config = dict(
    n_layer=13,
    d_model=256,
    norm_place='pre',
    norm_eps=1e-06,
    positions='rope',
    qk_norm=False,
    bias='none',
    init_std_down=0.0,
    lr=0.00142,
    schedule='wsd',
    final_lr_fraction=0.0,
    batch_tokens=[16384, 32768, 49152],
    seq_len=384,
    train_tokens=228800000,
    steps=7451,
)
MLP neurons of a small language model. Each row is named by its layer, matrix (gate and up: input weights) and neuron, and shows model dimensions 0-127. Each number is 128 + 32 x the weight over its row's rms, rounded and kept within 0 to 255. Numbers have three digits each. A neuron's up and down rows have the sign that makes its largest values positive.
A block is one neuron, or neurons of one layer that tend to fire together. Before each block is what it responds to, as a language model described it from the Wikipedia text at the highest values.

Word-piece continuations right after a short odd first fragment of common Wikipedia words, like h+ouse(holds), m+ember, ele+vation, for+mer, med+ian.
L3.gate396:126104137145138126142170124139167163144093123066096141160092138139144152090112158176159163137123171108139130108067178120129111124099176138155164171133126120089085129117149196116141127100108107143071068194168091117090119120171117088128130183108084138158083152205163115136157136172105168134123148114185137125092131199152168126099090140119108142163154123071211101175202160113110166076115
L3.up396:102108157160094147129158070121118174080144133121065090091145109119151105116078121115132065142117148136176116101111123160156166169084100067086176142172157184146139141146063155141089104134163091122096108150159129087108099144147177105152118128097074171151136135139155156133129120098137108129165161116140110178165128092151148148097121115126124094153128134121172142184088140083085144080147
L3.gate596:089066118143140186104120150108137133105140164096049130146101116078121134172125098075200134144112061155114171087106104150153171130180147088154181089149097150090080148099115198110120127175161107108125078083112078103079132123099130147134142120085132092111173125145071092139139104053101138157104135108126109123154167077160155086098183137157088126122145161149136120077162097125136161094141
L3.up596:152085133059102064125140137114175103129129127113133146096132091112052174133120117085081125117147117144146083115151069114123104134064075074106187118125091105145103152146184127181104110166132089092147139120167118069112114094131119126141151125135102118073120161177095105120091216191141132112102079206120151199112133114097131183117115098076090076158176110189070090117156136078137110148092

Short vowel-led word pieces, mostly "ur", "u", "i" or "ri", that come right after a word's opening consonant fragment, as in s|ur|vivor, p|ur|ge, b|ur|ied.
L3.gate94:144130121130137124101088052094137182119156103168085157133111081145144157067061082163124143136113189169080114146200139055159163150105098094127102167155089172090122154176145125073125078069114102113137144092102139084135157141123151112092184168108176162121072134181136152081130136109142164157125079123105149194126122097169150109121106142115109121160128164143102101187072141097140088125120
L3.up94:132132156036111120147123161110172146157076144147109135099104185101144081152122113057169156174178189146143087117191116142147107148156114089116141128113121109143154129110069149162131103083140141133158132123176107090094124126157168132117109113122092159145084143144159132097163188102205185127130102133144128102129085151134129150082137134084089113164128170153169123212117117110175182115114
L3.gate850:106152187089174139157160083091108120129131149112135147121134156130102165116156167141096148079089089122130107118099171068113088146076150117171158120110118124126171124122097079096138134133078105143097133154163082101132122170158134071135180134172147155121052107201138076186135203152161133116118163165146129101135065155161093131106068088119107125127164183110107077110162139124130107193080
L3.up850:130148130093110107126153160078139147151113166081166106086075161116161132106186137196121185149184162113130153132106136068096166057163096109116121127099088125124135142155138166125097137156107120077066135131165111135149147140175158061100130169151137130164073177183142139115206168135166133061094158116134157116149131163192105136113061145133153125151123127156164087112162158184164125111105

Vowel word pieces, mostly "a", split off right after a word's first consonant, especially in names: R-a-fael, D-a-ewoo, L-a-ura.
L6.gate448:123156114113170112080114130112109131132085169125119103137132111146183164119125151127158124108147182091126150130168121108114106158156106068179125126096109114118114094113144086128094169128129145082165099102126107077100180117138133102122101134171140189194096178129146115112133087124127150082067140131175112122116136155134170079129166133122157212113204145144154098140166174066168141104124
L6.up448:155129094169146166185163108146119147131143110088136113170161103117190148124125185144161115141151156123143214122063093060047199122152182142116149109132135150100145128101184131137087137116079132091093091116130103085111164152130144164157090141148100098119081136173118148194180139122071131093108163114162129097118163083137113072107137121193132167102144100206120165137135122100126163133071
L6.gate578:187161117094132127183181080125155173097127078128113119112142150143177142111117198200078155151190183124143155130116128074074132149145125123130100109162132146158133115106113130122163168113140184121168092108163177144183167162111078089158134133096120144129055054160180074151082048114061157132116117160138149107070139089185108098133187117146101141155122127135144167133133156081161191129166
L6.up578:120170143109138127107103120149204067129126093129095112116098075133127126118135114113116161162121157174133136130150109179151122149151140148162129139080092136126170094053082126163061120125110148113152150157084112094090104134143152141074118138111101113076093111126121104128096052124094164100115106146126147029139121085071099111078181103091106109136143147124108087172114148149110140180088
L6.gate596:165052121071156127112134189122065143110115186088097154112110100117173099108104171105177143149110133083166147132137147096170104156115154151130098113156167133149063090089107120139180130219110113142086125117082119118137055103178162127136161148122142147153149156219171130100172160122113147112111133176096062143142140110123119075125144114125111134155160165142148185101155126132112119050148
L6.up596:143136081123112179157100125074133151091097056103112151118098194111132146141112147095153127090144168102158127152142135119135128085128099127101186123126112157115122104097119108112131142126128121106111164094193160107075155147140152147137130161061064040101092099117121147069050122129172169115127129134171194162105120144173137111146140149128129115143149189153108106177103138109126124078129
L6.gate1006:124122115154115139105133108114178150106139070147095114112132097141114133125119112189155152165135156075149196115091165110143130132147134154125088137096144151099115151099126144136066114122143121036126122128183097119077159105125190132160097164100148084152151162155198139126138175118178162144153137166153121147158043106129119088114165174135070166140180133129111115151184094120184155063111
L6.up1006:144057113174175130132136158117138132152126129108117103127126135121164144108178119133127112165142144084146150122147143121155127116145217175181144153110145180128090164108191113154084168127147092067084111102070055107151187104142146161164141144119164158157128133144136055153097136115192130155177127085116156123103102121121110091123120084132139216149092192145125185136155081118163165066136

Word-internal pieces, mostly -um- and -ang- plus -c-, inside longer words such as s-um-mer, l-ang-uage, h-um-an, Big B-ang, des-c-ribed.
L6.gate132:138074160126154086133074112150166189106109113129154125122139148162126138076155131069115133175109104162099122138076077128127125161084140135116128085060118161095162099121135153118146105155118160084124127082138130153112173084169131129079071108144096193137074115119124117151090147106136094120119070146184111175108107139162109095082081103089148195098118092101161121045135153120125177140147
L6.up132:156127110117059101152092132141170146099149108104092111148127158170112170125092116107074101176120113142117147146148163101148209131097105129167138112116152152091142092129118044169146139134095135097163185171164149180151126142119109111093094148121147120150115108102097190076114196122123101118124111100140135141150172138128140117097108153144156109109126151125120093130139130161136131107188
L6.gate504:071130107116155120094170110160185150119090076127135152087164192165139180142113105134089118182141128131106094100090135182145087142142145137161154178113119120115102143199158131051190135115116130120160143083134217124087219108094166113166099116155117146142087116120165102130120136139154077068134093145197122144143097116080109128110097160128156110164183170128145059102120116117102147117165
L6.up504:058154130101114117085133108146164149150090116163121099089165087141119126159144051115124124130090080109134180143097141129123083139098109113134231075134085187163028115151159091135128107132104101188117100112123120108158150119108167158106132093121134102147121142188149167181097134150126137117116145119192144088126089116124093153148101122156214126172143184142144137105092104145111158109110
L6.gate774:091088164068184071134176119139173128152170107112102136112111148106141138149159097193099099180111166067108136091116145135123105139125101143130079145161172180170104152172109119149182140082094122114149161093135163098138158131123123128127146159143124157105094121106122080163043097142118091090162069124156105118153098124201134113097091166141132124151142130096175089095131112078168189183040
L6.up774:106130095075143104139157140154141061156144153130093151146096117104181097142091125144138161170137112147121120088157143117123136110148136094140126092163143144098108064195130109110114088138111086154137187116124147160149183150100131131113111132146135140078167147180118137048129044181135065108110100086188129127150144107218143132097152122142156120099141134127125084088079095061095096178095
L6.gate945:177147114177135085143166067091116127180141093174131157175086131156130102161120102112096146137122085134129171142116126127115170142135082102104125132119126158127173119119179135112133162150183108124138038073125140125136207147097164098086129063114132210093167097138170116122081122128074090118153143147115141124137113091137092137098158117112143102104195107135193083133123173143120123127120
L6.up945:171111152121176113127178088104179086133131145154128133145087144087132103165132168126095138120154092105119095142077181136124166180139084109153138178094146103107124131137130094149116156110097056131163072103179168079072125158173124084095141119127096188130115128163158133099056084208147083121126131152175135099124108119138111102112106108099125098074127163163154101106127191113181146139034

Short second fragments inside a word split into pieces, after openings like Le, Ind, Cl, pl or st, as in Le-o, Iow-a, pl-ann-ing, ind-iv-idual.
L3.gate553:154169075155114115037146136141156161134141189112094174184100132162128119083155128125164151108079181174117101103122117101070201153095083091107160123156152169120124129087102145096141103182167124098159114130146111110053100096130125130133067135091200092139138159137104139139150138170095138095081063144164160092125204086097111158133129164121160109130116109180139070133098067131139122119147
L3.up553:074113114125097148097121084108109148134125153131120148128169192165088109151123106093078137116101152119208122110087125119128115100138105099124140184143110112173090127085116176149100157102165128124092192183079162168176151077133140124133134111090119068121086061089110147148107063145137172102145114144096105141084155046123138141137085164104077109173098097153106121118107138086134115120108
L3.gate1009:136135084177130157089144168044057131137140163092044142157094136166142110165088114140108135127162109079122123155157106116152055122089069121153164171133101113064076119065101138129126122146140129060107099162123114148162174124106145137199168089061140076157132145119089138073121119146104124085114158223169179142158075114128158092120102136172129146067154144197099120104167164072089131148139
L3.up1009:174137104141126163143111159127136091143074146123147130166112084131123146088088171165089127117173113113139141146094084106110060139138079106158166129077176124159081100141116105072125128087121145138114190105132050129124137121074068197133051139086108155124124159119107168127090095115137146089117106082084083171102150141103157102156149118152116084161135089082093161164155131133037101106162

Middle word pieces of names and words split into several tokens, often after Ch or Mich, as in Mich-a-el, Ch-ann-el, Charl-ot-te, Ch-rist-ian.
L8.gate210:152111132144084128065098173067185100099088151107091100155112129120149148155107101114107147132126131144077138074093120113133102114148128183071058152093126126136137116139125133122141147154087132127165122142163125164073127138149157139117126124134143161153125157121105127130140109170139129119153052168090122143188094154198082143105134128146088198124156137140168079093199150145141120135123
L8.up210:150116149116069176121106123101169085088112112172124126121129135115124167136086132138159135074094149140122165141192087132158132108161146131094161164155197205144102147080144088133158160125121148166170173164148080119106125150067091167111103106105151164125083124150083151089120105117094152167081184181112198133148148143141091093074100123104159138153140159136126178148100136101113076171176
L8.gate233:127073099138040153106107158133110102148142119096182125144128129152176134119128138111195162051120143115149128139133072089096152142112111134126144093128103153173088093154111154109178154039164118076137136169147196108118045149157083125108101105118058136128122134146098073077139089151147143115164110165135099108208134209129134115019086156166109121077184094112136086117128212155122120147146
L8.up233:138147102119080085145174154076141174172173089117113095149090147121076097078190081120118118086175154079131165077151127139047170097181097096115134125173109171173107043157156166129127121138110143123123120108121135084092144077102145129134106129127145119080138108097144114129110088158139123094158092108158144140168057126145161169081110171132122089101167095142052124156161131130163117170088
L8.gate256:155093116166068079144066081065129129134101146185088153092083153119133178082124159208159165184095204075138135177160090102181109160147152132161121150140077167082078088121054120103106143124127102117143176181157160187149103137078136088078151101093145079178059096159105134111171110134088105159082109134170114124138081186129120082119087149096189101153102135117126100091133131107121098149179
L8.up256:147128122125066130134097128133137130124107084112154133148102171155134103116121049157152121131090134121131166081201156127168144163159187064166136112110116178189123111140114171169131093160089119145134182052144169109180137116087141152164085129181175147115140099097195090133148114112144150143121115101115120172088095135073067128131156150054140110134077131151162113204085054050174148126091
L8.gate451:176141122109138169149153096117127151152122087122110140123098112160159152064141101120134126172107160112146171125208190145092126103090186156076133157085153165111091178113123142117102120046107085129117117111151140125099160163140114117141122133130161106133055145099145071157161060145140062130135154150136142105133124076166067115042110133129167152134129122070174102161136127102121190167161
L8.up451:139065166133145170180169139097163164113153104108140075147164129219138109082127098133164111133173100135103138150131123118146106167078097112081121129085122115157178107101123134122118121127129076124148131091110217080094163062116165155111079045136090135186077086125114112120178115150089092101125062170138097148169179113144110125083128071157129201136111073146149119158180152140085148116118
L8.gate555:171110128160088083110151146145142181163122153126122160088170123111158160156120181102102142087092179133141123081143077161105105114091169105141145141161193102127150139106092045070158190118103094101150223086169175139103138097104076101128081093065094136159097074201140115145120114142108109130110083153154105162142098120156071144100181224119124098136130105114190110128145119075111086130115
L8.up555:073102151096104086149133121149136117098136141125069146108183196169169113134113077069136121105133085115109201102153147148147150095223119139152163098069135150089064068114169072134129143146103136164162172115154166102186087145075103162136115129145158167157101140166044220100159145157118141110145190145170153161139115150159122108169112169074102112121074109128128112160127108129120101169110
L8.gate805:158102123175134129124096123163123173149109144124126130102096161165131168121104147117163131112104137089161142151135111095152170115158140096163152086110122129118103130116141162101142146128107148112115163161172112087123104137098040106165078123095110154116076162116176136159208124139098166124137122129090146128156100173217132119141097126101193129103141094198175125125178070130094144154188
L8.up805:144142126095178092162132135181154135168199150117171154074060108188152090149114159160141093113142115143148097153156094122192134132113214115159127130148111087178103118090123142116195166119116121115131088139124128139105051136130184111145126066185153202117126120122156130119171161151130126105106086171128093169143128092189078101112102159116161102135180148110122088140113114146088150138174
L8.gate818:145086112124157142146129174027172121136110137155122137117192167162147141103137154169107177130157143091155126106108080120129134081177162100182105126131124125152164156113116185146109153124094125125096145154173144108134135139108089114078137140103086086178084069132119121115145110199143101128154083138140137148127137141206111075162173117169132108126153082122130083127160141060141079172072
L8.up818:115154139119137133157114113125143137151112146151149149139117114180129171202154105142228151135141140139143122204104077128104119135152143127093171167120182056122175118110122140102142089112174140116134082101092164155123091156124155132094131110157103149067066197132148100144116098169080134171111166066162120152087144135193164143069130144125194161119122114173165166106163133163143114164110
L8.gate894:136097073151105139138122067162140104186109182151129137145038151177168105176105182063128188111062137133116132166133122172152131186118089087130122145146141091077097139127115094077233084147172097107069120158106160158167157114097112118147090116100074164122095079107183089138155085142148145152195118140112143129137123131140175144048089152089139167107129074126131091078119113108084209136123
L8.up894:144148175139122211071172126113112160137111104161171119049135100157202090082156130191115181087123116124106121138133086120112109086126184075091082141114118150150124144162146108077165137142175125125125148096062136195070225154111115114128107133081129126153132157093168109116149133166123136188144104092134123168135139103127109140076137120138101144132116076077155136167137116144149106245139

Second or later subword pieces that finish a word split after its first letters, such as m-ember, b-orn, P-resident, deb-ut, f-ut-ure.
L8.gate91:142109178115120113067066135083172162147118122146116135111054126117127137106084111215155175129077165138158171159180121116150154147134173128213120135097099106139079113119119133139142129135177166067135161091166114099097110126201108124119049151074110160122130102148139133147099170141169151155122073141116204203178110135135098125120109152138166085116091077087114082084107119119146173155150
L8.up91:052105160170113106149147163180146117128152141121195125061139179166120159131081076152167166169130079172149103158138114133136105118082143183142094177092164176164168103124158171120198180117122113172142146158162164110155131134158157105096128140139124202123142090171123143138141074174124104110099143069151137125134146148105108120098182082125093082181097173159081117128095114144104159174114
L8.gate231:158096148128114160145156105071121038128161100074106121122111195154142082086135113078153171102069156163092145179155107122129119107132164128120090148136069124118165122127111082123160153118097180160167136123142161068117117218080116114135145069159094196130146145099135144067097082139105075048145123128112146160112059127138127168118103153139100104145156141135098111119128163087074127136123
L8.up231:121135110079042163139112132169086106161106122111180108144112121141119118089117101105132176193148121197153083203123094098149109127075099086102181097121101157119158075116118121136174129136094130180135151126169182142153132104109130171116089153059172136153148159131135145030145161166127145143102137135137143151123152114125110149173083129154136125177071136184105144125088097188109145134173
L8.gate320:079145161116168131134142163071132112117180138097176160103100092139153154095160112134075140132144165109179143073147110181122131232115172166097116109147162169146154102081078137182126087148167121129088081141154162107135145130142154106146140176103112158150093161093184098144134157170118148115117104115126128186077082136167125134082105107139155144156102163108114111142066132088157092166134
L8.up320:117161172135101103088169128120172161136135209165101143106154097082150125158063069132093122179101144147179094124189168212117155165156148123128127160116139149133136128113061141120119118107161087153100100071150119094131144093115135111147076176107096139123107144152140106129098165158083166114111065136161162146095119106171128131095039179099159117149086101095111082070077114149137137105143
L8.gate486:136142099108169125066117160141122123192125149119139133083100106127121201093076162138176162150117138131118110144144158122104091079083107109075162150096113148080182106148060137154107087130127114123138089167213158092107148161189087101155090172083112145122091144153141118091091137097131127191064120178163099097136108139190095101148153035085197118145110159129151121105122140071137181143135
L8.up486:075100132125135096155177038080188112168084161136120134142118144170142126072131133103153119125092165148160124124192061186085126105131124094097119159134171142165157109087102081106143154144090113105172127131116119099134111097109172123109111142147119176101108120110061156174110109127109142093123140165165146114156136130158128110155162125088143140167161176140143057120093071127136083068059
L8.gate521:126143115105081109078137135109153218151125087186146144115138129120160133194179154156154134063074137144108076153155131154105090158150157149061105117082115091073175126147180181152168133144172078124180122122104151142110168141143142104162080098128132166083126213068163129136075193184148129195148102188191178164132134122149096132132082182088149154095123112103108134119113122128119120187118
L8.up521:120156107089178081130086139070113122123146103108163119086131124148162088196112124147134181124137140132095092130129138111061132165146124071083173074160125116138149096053125183075128117070118066109098153170156154109138190143148125114113084095047094120075121106094145120085115093159103104094149130141163080190120153067140128128118130118100123111105099146200096152121107130104147131115054
L8.gate569:117118136148095099112131120064184048152115151156112182118077135108123108139073085115188138087149099175121154149137075125112170224126152128160064202137132154144089102152147156130148108124131172101142140153156083053101166117144105145104143144093172165159080128152138106133145173181129132083112112093158154143115058106129122117097099106116153127089138138141162121131090127168134123175161
L8.up569:166082136136085081127115164080132136119104130138140108098085141159106142174081103179151153186110143154141132125112100117151077124091138163151095155124210163114085079065163089099168153099192124158171138105150120112120154156145117133130103161056181143154112116157117138056065115155122127183181103146173173100158113103116095104113142187082132099165132176179098189100131140092099112146117
L8.gate904:064072162170092155118163128099159121093200135110130134133160180168172112105119118165131155132116128140070100131094152120153149101099185120142113195094081161122142078122190126141158123175170141122120138120160139129121117105163167131142105133126098172151149117142166149155105103162096126110145080145184085109158108148171177139140124173135105082143121134147195091151137184109124184142137
L8.up904:115114142119141135156107092118185152131084086129143129121139119153134126120122155081169177123069165149110128123137112101121182129104106154166111123085036127144085123168166151111097157070185117167121126143099071144143102141082107139153184071177088102084146130119127211131159078166129088084121175124108153052128128137105158181138070151093167124144118161166103154158115154126118140153096
L8.gate908:147115166134120094103143095071158130119131124112111132098079105132104177102101139201107182144173136151156133188115118111115087092117124164129100185144132104099065112095206196141113132091178115120138102132132090151076089155108094136109159154114129208107110141117120139096067099075131150148096122159078120123134104150176137107123066147140130132153095125145181143164129134104173109083126
L8.up908:117111113149097076099150126021146120072130162123104137134084113138148092169166100174117094122156111176165132139189110212143081225157182133087104175124102142182051137181147161183106067108148111126150125157129150141070151163139088093094116176129139149165098105174132170157104173159165174125079114152103142137141126118213128084089141140162165128151136165074121094129097121126145133145108

Short interior pieces of words split into several tokens, before a suffix follows, such as ur in security, mer in summer, an in Hispanic.
L8.gate19:092083116060134104126114077056118132173059130146096134158154215184120093116134136139144071052147117158135145110127160146189113163130123132179105133087111108084116092149126107097167121083141099096143089120117052129159172151116171115075136097107095148164164153100130084099109086147142123093139109125125124140101146189122138127095094149094157147137118149110155123147155181131161146109191
L8.up19:086155135109148160107091144083193212066086149142148085152204126155130067075129118169144139141131182114196132157142107146127165138100118114089129099102167143138156055130136184138111059161108158094105099144123109103129177184145126080137127153156140108159104214067134107146107175147134174152088142152157116170117143144111141136102118106166133133148188141100122088129148099154209096150169
L8.gate23:083070159092143132100139112077149097151129142092096166206165126174169146096143092083128106101133110157114071142102159131109143098171083111163195141141069124127130170187134152149176131136163117107100115186133097130115111068085133087103161108126118121137131173214187129186156094179122087103194132115108112098132123125146177170112138133156156086095159139171178101227208173122086135139149
L8.up23:099090108142084125085114065102096116137114166166162119142146110086133117051105160086096133168104125115158111154126076165144156133138151095166124123090160137189145182181216148143137130109172173097091099111081103086120167151119092091121098142091172076150090116129174177163107119135156205128125164188118159151106144078130178097135081123196093145152134090184128159133170157162117125109132
L8.gate36:118101124145119126130157121117084140088100092078124186182128207160127149192174123116164127172120142151129135118097123152140157170091096126207128065163114162185081151137106152108107102087129104071118133139173161196088113118140116148154130120075072094128144155129190149140207117145144099100151099157112096098131113107159153133105116145112169166121088135189148109070162097154149099088135
L8.up36:094109069190098137126179140124117124190083128096145127192122098142110178135133126110114188044177168160158110128070115145118148118107154101124198069128138122193103117163127194148140131087076168104098167101105132138129102156167028072127125106140122109150140187155144114149103115134131141109103144116094131099169154141134110113103176131130103162091121097142133131164178171135138085199124
L8.gate243:127128082134121119070210098097051092097135080097089124149125147154125109141164115111123090079134140107133077123122140150151100073109105155162126125137120140140146095105133221204175063123115140126131119131140169104101148123182113156167104160130144109113107188144166105092171147114149111085163111147150142151159060149150128100173112093168128139129193113138151134138139141175128129108164
L8.up243:073098179113139096105066117150176149098108189107100104113155032196151159148105129161131143108096114074135123176097069132110108133141133139128166058125137122140156117126113145140107176126169122101143107157154066101072086146084158115110142088161116136093116107140117139170126151182089145141104091170129093157175084132230136174185105138186111118120164163142145098133129134176151139132081
L8.gate259:132114114138176146107084136110152133123129112124038117117104139148114071137154133123109145168145107189075163112092137148114153125121145131132160111114116113146123135092094115047152149147131129092103118181194151101050091168151121097117174115070102157178117102066117123157145090168081051102150077141115111144162123192188174161071123136125136082120180140157140065133136118148117164179113
L8.up259:106134103115166128153077064185095107119105087068090116148075143142131125157121150133144153133103194092104135131064149091113126114106089085163141090121051151109147109159137189154106137133083123121157119110145197122172076158102047119127165131129104135082183112145116134108154096128176138073139096108108120104162090117115130159126137109130155141110095126199196161119130098161102113098097
L8.gate307:119107086115110140122114139096159135123143144132106142183094096176128102119146118091153103151214144125121136148157063144148153115101078121107122124188153110195120133132102147110192129081129117111172115110142082092123092204157184112143124105100093132145122162075161076163137078185129139099186089141135101131100131121163188146066106118160128143131186120149128081141182149171186162108127
L8.up307:113105136103167126105155142107134127123125068121099149199163109184114118121156127138123084196119118135096122053096132112070100098116116073195149062170112110135093122150177165155083128116083155136108114124156104132154105126122129151085167122133089079130115146128175181111168149166105144152124101125137103096102167160224171126107142125159110154118188103166135110095158139138147154119130
L8.gate641:107087195121154155113114077097147122198105092123139182098092096211163087076157127154104116129155142079204133103076090171137076100146175121124128121142092152144150151121122083125169171122151104175098135089115126188127133147121146125147139129132140176112115097167203070172112109185120165062145078074125155123158117143173155159109160134151108067135127119132202063164095038125123106143121
L8.up641:095102134142116109118093058101149108097132125116136091123134178123187128115107176068109123121082168131096103153098096151191099099125145090146102117133129131062132142128132139106055126108155128149105128120101119142119108035084163112123113090140096163190113099141134084167184084123085113141186144141122098132112079132136186145144130140169125173128100135177133085152146146133151111157128
L8.gate847:129055128059130136122111090091105094173118134138101115161070123133093098092164162106114130142139140119149148121160146120133161096115104148134112099123127108102118132143102190111117115129132121131156106087132080112060136153086112065119157103117162116146135164084156140096182149078094132142154119138159148153072081153091152133111116100127158165130109135114154099117117143097091144080172
L8.up847:123142181101145194158119127116138123137148102073157146113172166214126166121153117112142084118126154105140124179080047143085096088058155103137079094092110141172102122081100185094105084105117150127109122127174167101138110119084142149164107101144090108186150081138106098139128109171085089130164094144107109108141157109091126151141133147160132057126112108156156135164144120181119211165156

Inner word pieces that follow a short prefix and carry the stem, mostly "end" in defend, attend, extend; also "un" (run), "and" (land), "ain" (remain).
L6.gate309:142126076188176161124133120147104123108162161097104170154082174165138129111064191142134160085106146082114160028085141149084103099097093109156148085162101130147050055058157187108143112165123131090098119142127173103143111161157119086144158157167154075137178102166140085144087133172089141113093110168127130095134169129123060146145098142071138162096118131135149157123074133139095125121097
L6.up309:110154141144175164133146147091075148153144128124124112175077140089141118164131137102111103130116153110162122113147178115108167096125122173129121155178115181161146110093086128108143139125101135122125138124151136126095132160120099051144157120173075097164155089165105116163136155187108079100123183148079134163119123124023118119065092153104174170124172141064132118144116104101128155121070
L6.gate437:141161113166107076142107176092094112119088156109128101246106112130128111156087132136182101133168145135123104139162164159131164113132059159122160115154138159096122051149154115164180123086155162106149199117175128141089134111175055095168165099143134101122141171125110137106105163187095082046082071116144146079159144150161121106150114125139190149074166156170132084140128195108088106102164
L6.up437:166151146153106071080124167107076119130128142121174133106139147170101118115076129166145214178094093166120129132050092145144146153130100118123128122138150109133131117164058104108204117139093127131170175107073130174099159111166097167137163168122121148142110137103110127083088130114067119110100101147146181072136196102092125147081089093198111147120134153145074130139077137135150094108143
L6.gate960:170154090141152147121164180102145129131147121129137196146116150139098106121106157181157133079101101103129120107100066124143123111085147140135142112155096155144141123100128154131112079090138088075145158177078186115170122137059113076146148183144115074177098121048101160098186142168085086146094093144126117195105141114098142075080157141143104131162072121099134086142102078116090120108188
L6.up960:141162121140134089152124165122098157108173141085118155145105159141139108195081118185133130165135103108136180105105086149179164056107128160142163160208082171128165089117152129141150148084101144147109084184173119161146158096098107079090186201127156133148076148128149090129211143210130077123124147125185146158143111148146110123129124146141092127137142135132139077104157107110127114105136
L6.gate978:133102141093127098127176080098175123120130185065093170120120145155143112079075100100139160145118172149080132116137105137064131151155103101103178132159037166124088070104106176103168143188150133080170158147213085115085127096080074092159114122097101151148135112140160158144144162134132137126115079185121119097054224159141133115155117162112157149090097170151109122142115146128148109119127
L6.up978:108204111203133153144126101165091150075090134140092148143090148115053120135099161127108136138073119158143114139152110110142140100133088100146099026157164137063138116153114189096123114158127151180145152113169130139089159141103137119115176098120119067127108160134115167100180175080070141162101157162145209198134117132112159073095111114097110111115185195158151159182070124087129166132160